config = dict(
    n_layer=21,
    d_model=448,
    n_head=14,
    n_kv_head=14,
    head_dim=32,
    d_mlp=576,
    vocab_size=32000,
    activation='swiglu',
    norm='rmsnorm',
    norm_place='pre',
    norm_eps=1e-06,
    positions='rope',
    rope_base=10000.0,
    rope_fraction=1.0,
    qk_norm=False,
    attn_scale=0.177,
    bias='none',
    tie_embeddings=False,
    parallel_block=False,
    init='orth',
    init_std_qkv=0.0263,
    init_std_o=0.0327,
    init_std_up=0.0377,
    init_std_down=0.0377,
    optimizer='muon_variant',
    lr=0.00473,
    beta1=0.95,
    weight_decay=0.0,
    lr_head=0.0028,
    grad_clip=0.5,
    warmup_steps=200,
    schedule='wsd',
    decay_fraction=1.0,
    decay_shape='linear',
    final_lr_fraction=0.02,
    batch_tokens=[16384, 32768, 65536],
    seq_len=1024,
    doc_mask=True,
    train_tokens=379600000,
    steps=10433,
    dataset='wikipedia_en',
)
MLP neurons of a small language model. Each row is named by its layer, matrix (gate and up: input weights) and neuron, and shows model dimensions 272-335. Each number is 200 + 30 x the weight over its row's rms, rounded and kept within 0 to 999. A neuron's up and down rows have the sign that makes its largest values positive.
After each neuron's rows, "fires on" lists the tokens most often at its 100 highest values on Wikipedia text that the model never trained on. A number after a token or word is its count.

L13.gate490,167,217,231,196,146,205,150,185,176,237,232,261,169,214,231,223,170,242,248,180,161,222,202,264,200,221,215,174,212,197,184,124,226,221,197,202,177,192,264,207,152,237,208,245,195,191,214,225,247,209,239,180,222,189,189,179,228,218,277,203,150,183,179,229
L13.up490,214,203,217,206,149,205,148,209,174,190,157,206,232,204,197,196,172,192,213,184,190,264,222,221,233,245,221,195,165,212,146,227,212,195,205,168,205,214,169,169,180,221,251,195,152,246,231,220,240,184,164,240,198,222,153,200,216,219,220,221,169,214,204,201
fires on: " in" 22, " In" 13, " Per" 7, "Per" 6, " half" 4, "f" 4

L3.gate271,232,176,221,166,184,179,185,183,172,198,170,185,218,220,216,244,200,195,196,204,216,199,246,184,161,254,183,150,187,177,179,183,170,148,243,235,221,255,181,203,210,203,168,247,199,190,202,204,181,163,232,168,250,214,131,185,201,181,231,224,217,185,252,187
L3.up271,182,174,191,199,261,203,226,190,179,178,235,205,231,176,176,175,191,157,204,188,151,252,187,190,243,214,196,198,199,162,191,180,200,211,210,213,173,232,182,237,228,190,142,164,173,228,219,189,169,230,172,184,212,248,200,196,229,225,145,222,218,188,201,189
fires on: "." 39, " |" 25, " /" 4

L5.gate267,172,201,212,188,194,225,217,222,212,195,118,232,164,217,268,215,179,181,152,197,189,173,184,167,228,213,196,189,234,216,184,201,177,147,221,236,213,234,170,195,190,224,176,174,215,222,244,156,190,241,213,241,188,236,138,191,230,167,207,159,130,184,202,253
L5.up267,232,212,188,237,184,209,237,184,236,226,206,174,190,201,230,207,182,247,246,234,152,218,203,167,192,161,237,203,246,238,250,184,214,205,215,278,198,165,227,224,221,201,199,201,151,218,196,266,220,196,162,205,255,193,241,216,195,206,152,212,201,170,279,209
fires on: "," 80, " |" 14

L13.gate549,267,147,193,196,254,222,212,255,141,218,161,207,154,170,197,235,178,163,208,201,203,198,196,202,197,218,148,197,210,151,171,195,203,205,157,240,267,135,218,208,190,230,223,219,199,208,148,218,190,201,182,173,171,217,249,206,169,176,201,177,187,217,223,177
L13.up549,232,158,179,221,167,178,244,239,154,194,176,206,201,197,187,174,257,169,183,224,216,208,232,191,177,227,190,223,207,167,158,192,195,188,177,225,246,218,191,208,160,174,245,177,179,251,205,153,197,179,235,224,161,210,211,224,186,191,200,161,176,197,145,193
fires on: "," 20, " is" 17, " as" 16, " considered" 8, " and" 8

L7.gate554,204,187,206,142,218,226,212,221,163,219,193,206,215,220,203,212,253,235,179,218,182,233,198,174,179,222,229,195,221,191,231,170,173,201,174,190,209,147,223,206,198,186,184,223,207,223,214,211,217,159,206,254,164,195,208,220,180,173,168,148,253,195,172,209
L7.up554,225,195,218,210,100,233,201,255,163,155,198,180,229,176,221,156,230,217,176,190,193,290,183,198,155,237,207,166,192,219,209,192,210,205,230,179,193,216,217,207,245,216,207,222,222,193,266,168,276,197,193,196,189,216,236,268,176,166,223,166,208,245,151,207
fires on: " of" 40, " the" 10, ":" 8, " in" 6, "-" 5, " (" 5

L16.gate508,213,209,129,198,224,170,185,119,170,239,238,207,198,182,178,169,221,266,202,201,196,206,201,194,222,214,131,208,190,209,264,203,225,206,191,230,187,183,201,188,212,251,198,222,174,169,172,207,213,218,192,254,260,223,216,179,161,196,253,176,176,219,151,189
L16.up508,203,149,218,152,184,162,194,176,152,182,211,226,263,240,190,156,220,171,243,189,193,223,241,243,228,213,195,227,242,224,232,187,192,198,216,181,176,218,232,199,219,198,182,195,197,193,171,207,192,193,200,248,219,181,152,190,186,189,214,178,163,233,255,197
fires on: " " 39, " a" 20, "\n" 7, " are" 6

L3.gate162,203,175,158,248,209,162,254,203,190,196,231,184,207,222,176,192,178,199,205,244,175,236,157,204,209,189,180,163,241,173,238,208,238,228,233,147,200,228,225,231,195,230,183,188,220,208,200,216,237,220,254,219,187,197,195,144,179,185,273,177,255,226,193,176
L3.up162,187,189,135,224,186,203,199,204,207,251,189,194,205,237,210,182,239,259,202,247,224,265,223,212,177,221,182,236,201,171,290,186,174,150,205,169,223,208,195,199,160,217,167,237,222,242,181,194,218,202,178,154,242,232,178,215,215,167,186,177,158,209,226,160
fires on: ":" 26, "be" 15, "s" 6, " for" 5, " –" 4, " in" 4

L2.gate90,199,251,199,227,178,210,229,198,202,222,217,204,169,170,224,218,198,189,164,209,219,226,216,122,190,221,161,193,186,154,185,183,194,211,226,193,189,211,171,206,210,243,189,174,157,155,169,229,198,218,177,217,234,205,226,169,196,137,195,258,168,167,263,166
L2.up90,211,182,167,205,200,163,260,188,202,168,200,141,181,141,208,211,235,182,207,168,166,189,252,167,178,230,175,201,203,180,134,215,193,223,220,176,181,156,225,213,152,205,225,193,131,217,205,197,133,184,209,208,191,182,246,181,257,232,182,263,224,218,235,218
fires on: " married" 19, " mother" 12, " wife" 11, " sex" 10, " bond" 9, " relationship" 7

L2.gate131,198,234,200,181,246,228,192,199,194,238,189,207,215,167,189,170,234,239,183,326,241,219,190,162,197,217,183,270,226,206,203,147,202,175,172,234,157,201,216,247,233,166,190,203,233,227,177,214,198,207,228,230,227,202,247,164,242,221,223,163,229,200,229,186
L2.up131,289,233,190,111,194,231,188,153,239,218,105,193,199,220,192,181,231,217,225,198,195,215,223,204,204,140,169,190,171,204,227,189,242,226,182,231,161,197,163,217,218,186,224,245,219,234,207,149,174,189,156,159,167,178,154,229,175,215,236,232,226,179,190,174
fires on: "\n" 67, "s" 20, "+" 5

L14.gate38,241,239,183,152,228,199,212,179,214,158,221,235,234,215,202,176,178,220,227,258,169,199,183,197,217,242,184,174,128,222,220,183,250,166,178,294,238,208,221,205,178,225,192,275,214,230,194,152,181,200,209,257,224,196,204,266,220,177,231,233,187,186,189,129
L14.up38,196,237,188,196,183,176,195,197,247,221,200,254,229,184,241,208,169,205,242,170,198,222,173,224,185,232,204,166,192,176,135,216,260,219,179,180,177,191,182,225,223,178,224,185,186,222,167,139,237,216,181,212,254,176,223,192,205,156,211,219,192,220,172,264
fires on: "-" 77, "\n" 17

L15.gate436,218,122,154,194,234,196,176,197,195,96,198,228,176,143,176,163,273,186,215,133,230,170,211,176,227,147,213,187,220,208,103,179,177,173,218,183,154,232,199,202,202,181,166,211,181,137,203,162,149,204,228,197,187,178,186,276,234,187,237,194,221,257,186,191
L15.up436,170,200,185,195,239,208,237,178,199,134,197,232,181,182,183,269,157,204,198,162,181,174,216,257,213,195,164,230,184,223,145,222,198,186,228,196,158,234,170,227,247,216,144,238,167,211,257,171,174,206,179,199,199,161,213,213,184,178,228,225,156,257,236,189
fires on: " was" 31, " were" 15, " been" 11, " also" 9, " is" 9, " are" 4

L5.gate172,207,103,203,174,185,235,172,230,207,213,192,183,187,202,201,216,136,190,274,197,256,216,222,149,213,135,167,198,173,184,188,246,203,214,137,221,206,257,140,162,207,221,148,208,205,173,178,233,194,174,201,190,185,216,182,212,179,189,240,199,206,245,166,198
L5.up172,213,166,173,143,177,121,195,161,180,220,189,171,185,236,194,200,239,230,189,182,205,180,222,220,169,238,147,141,219,227,215,167,212,198,141,224,245,162,198,220,218,165,224,171,175,190,224,152,164,214,193,261,268,242,155,187,181,181,217,181,210,192,184,218
fires on: " a" 47, " an" 44, " as" 4

L13.gate129,209,200,201,173,168,181,197,158,220,246,212,260,142,213,184,205,158,187,198,220,221,110,195,192,171,236,195,165,209,217,191,216,232,153,218,162,215,208,180,218,143,190,176,253,191,224,176,152,222,161,225,174,230,208,225,206,212,177,215,254,200,170,153,193
L13.up129,194,260,196,185,207,171,125,199,224,264,134,136,247,242,244,230,208,225,245,224,228,176,237,209,194,210,263,224,149,169,188,270,167,262,173,239,227,157,139,211,259,179,197,172,153,144,157,188,190,175,247,207,245,220,184,234,229,130,191,231,122,204,171,235
fires on: "\n" 38, "-" 19, " politician" 8, " one" 8, " lawyer" 4

L4.gate402,279,181,167,188,228,177,181,187,178,164,214,185,218,202,210,263,254,214,222,172,250,174,196,193,198,216,158,183,223,186,205,179,169,206,173,221,148,214,204,202,144,192,194,233,195,200,216,187,199,196,197,162,249,220,169,214,196,192,214,187,209,214,191,210
L4.up402,216,181,189,175,226,152,243,208,171,169,209,226,235,188,162,215,239,199,242,157,170,251,210,194,158,252,157,206,218,217,206,175,199,248,279,192,160,218,225,183,205,217,166,183,212,181,199,135,125,139,195,156,230,232,158,186,162,203,245,243,208,215,192,198
fires on: "\n" 33, "-" 13, " |" 11, " are" 10, " is" 7, "." 5

L3.gate528,244,220,172,160,173,163,218,191,176,230,195,240,215,203,209,222,225,239,233,198,239,186,190,165,223,180,191,232,217,221,212,180,248,216,177,174,194,203,188,188,235,181,241,160,255,212,190,226,165,193,207,136,180,146,208,164,205,196,225,234,181,185,211,207
L3.up528,253,265,217,188,203,193,175,182,190,244,178,204,219,272,226,211,250,181,252,225,252,230,191,184,157,192,168,244,206,200,217,169,225,194,195,174,197,195,229,189,274,238,214,243,193,209,185,212,184,178,117,179,218,186,216,212,221,207,220,217,205,211,224,147
fires on: " |" 47, " career" 24, "\n" 11, ";" 8, "/" 6

L2.gate192,220,228,220,214,214,187,178,175,198,161,164,167,148,214,229,182,159,167,150,242,250,214,225,160,258,171,150,211,166,194,218,183,210,207,142,184,203,234,193,205,215,212,170,219,162,162,190,178,173,193,207,152,199,204,185,218,159,138,212,174,177,180,204,183
L2.up192,217,226,194,253,210,205,234,205,164,176,214,227,232,249,192,222,234,220,213,204,200,255,225,170,121,206,200,209,244,244,193,149,249,172,208,206,212,205,156,217,221,179,195,151,182,197,200,251,223,193,171,190,222,205,234,185,199,180,172,211,234,130,212,244
fires on: ":" 65, " |" 5, "," 5, "ing" 4, " to" 4

L5.gate285,173,166,248,164,149,175,185,172,265,191,241,156,220,184,191,186,217,200,216,282,234,166,158,210,194,210,196,202,185,163,198,199,200,187,150,186,207,203,219,243,228,216,232,181,233,192,219,196,216,173,194,216,216,225,236,214,187,178,182,187,127,243,256,221
L5.up285,232,205,187,214,149,214,147,245,207,230,218,179,195,192,188,194,239,176,200,213,196,202,178,152,167,224,214,223,220,159,183,201,249,203,196,230,169,250,264,199,213,204,176,203,218,187,221,260,244,185,200,144,234,208,174,189,195,226,187,216,168,233,171,249
fires on: " of" 48, " in" 19, " under" 8, " within" 4

L17.gate254,219,211,199,199,181,228,219,211,159,201,225,264,185,195,186,192,235,160,260,195,208,218,230,214,209,169,214,228,179,201,193,196,134,220,153,215,199,234,210,176,211,234,186,224,160,265,193,201,211,262,168,221,199,202,158,201,227,179,197,198,232,185,166,205
L17.up254,191,233,220,193,222,215,188,180,214,192,247,261,225,175,153,208,186,220,207,180,172,170,276,152,231,223,180,168,219,179,151,222,194,237,260,219,217,240,265,214,230,279,214,181,176,197,196,161,122,201,146,125,242,216,184,247,199,194,216,166,211,223,188,211
fires on: "." 48, "-" 9, " de" 4

L7.gate229,175,186,208,166,208,180,238,160,209,200,198,227,189,210,216,212,223,183,226,210,220,259,173,200,207,233,208,177,246,178,206,205,221,210,184,201,185,213,206,201,202,185,235,168,188,211,199,227,188,162,176,221,173,192,188,220,183,211,208,190,159,207,239,258
L7.up229,192,181,279,217,233,228,169,204,213,209,225,152,230,146,205,175,218,191,209,205,208,216,196,194,201,184,238,299,197,173,255,190,252,202,187,192,217,226,214,189,175,242,196,156,213,209,208,193,186,202,239,134,210,187,197,191,205,201,219,221,167,215,263,225
fires on: " for" 27, " in" 13, " of" 12, " to" 6, " on" 6, " with" 5

L7.gate446,166,201,227,222,183,209,230,220,218,203,237,230,172,155,153,205,179,188,131,225,148,266,209,232,204,233,169,191,195,247,193,229,184,193,202,250,241,215,257,189,204,238,191,163,227,194,229,220,233,165,222,203,235,212,154,181,190,196,265,216,210,283,167,161
L7.up446,194,177,201,206,175,195,186,194,198,183,222,144,216,190,222,198,226,208,180,211,146,274,157,197,197,197,197,213,237,223,176,215,196,214,162,194,232,212,193,172,209,165,154,246,219,255,231,201,273,143,156,174,195,242,208,238,181,153,236,202,217,241,165,232
fires on: " of" 46, " des" 7, "s" 5

L15.gate130,238,206,168,230,192,285,189,172,164,163,196,176,168,180,211,215,209,189,199,215,191,210,211,149,137,203,125,187,174,190,225,149,183,221,170,213,177,232,151,184,146,205,184,240,209,183,163,198,177,201,202,229,169,163,195,217,208,163,207,203,135,250,198,174
L15.up130,183,172,219,183,194,165,219,226,177,192,157,201,220,185,167,210,219,212,199,161,223,164,189,228,180,195,204,234,205,232,183,191,229,211,215,196,146,190,205,182,210,199,209,180,239,230,216,198,199,209,140,172,174,222,147,147,132,189,209,176,224,286,229,186
fires on: " is" 26, " was" 20, " died" 7, " were" 5, " not" 4, " are" 4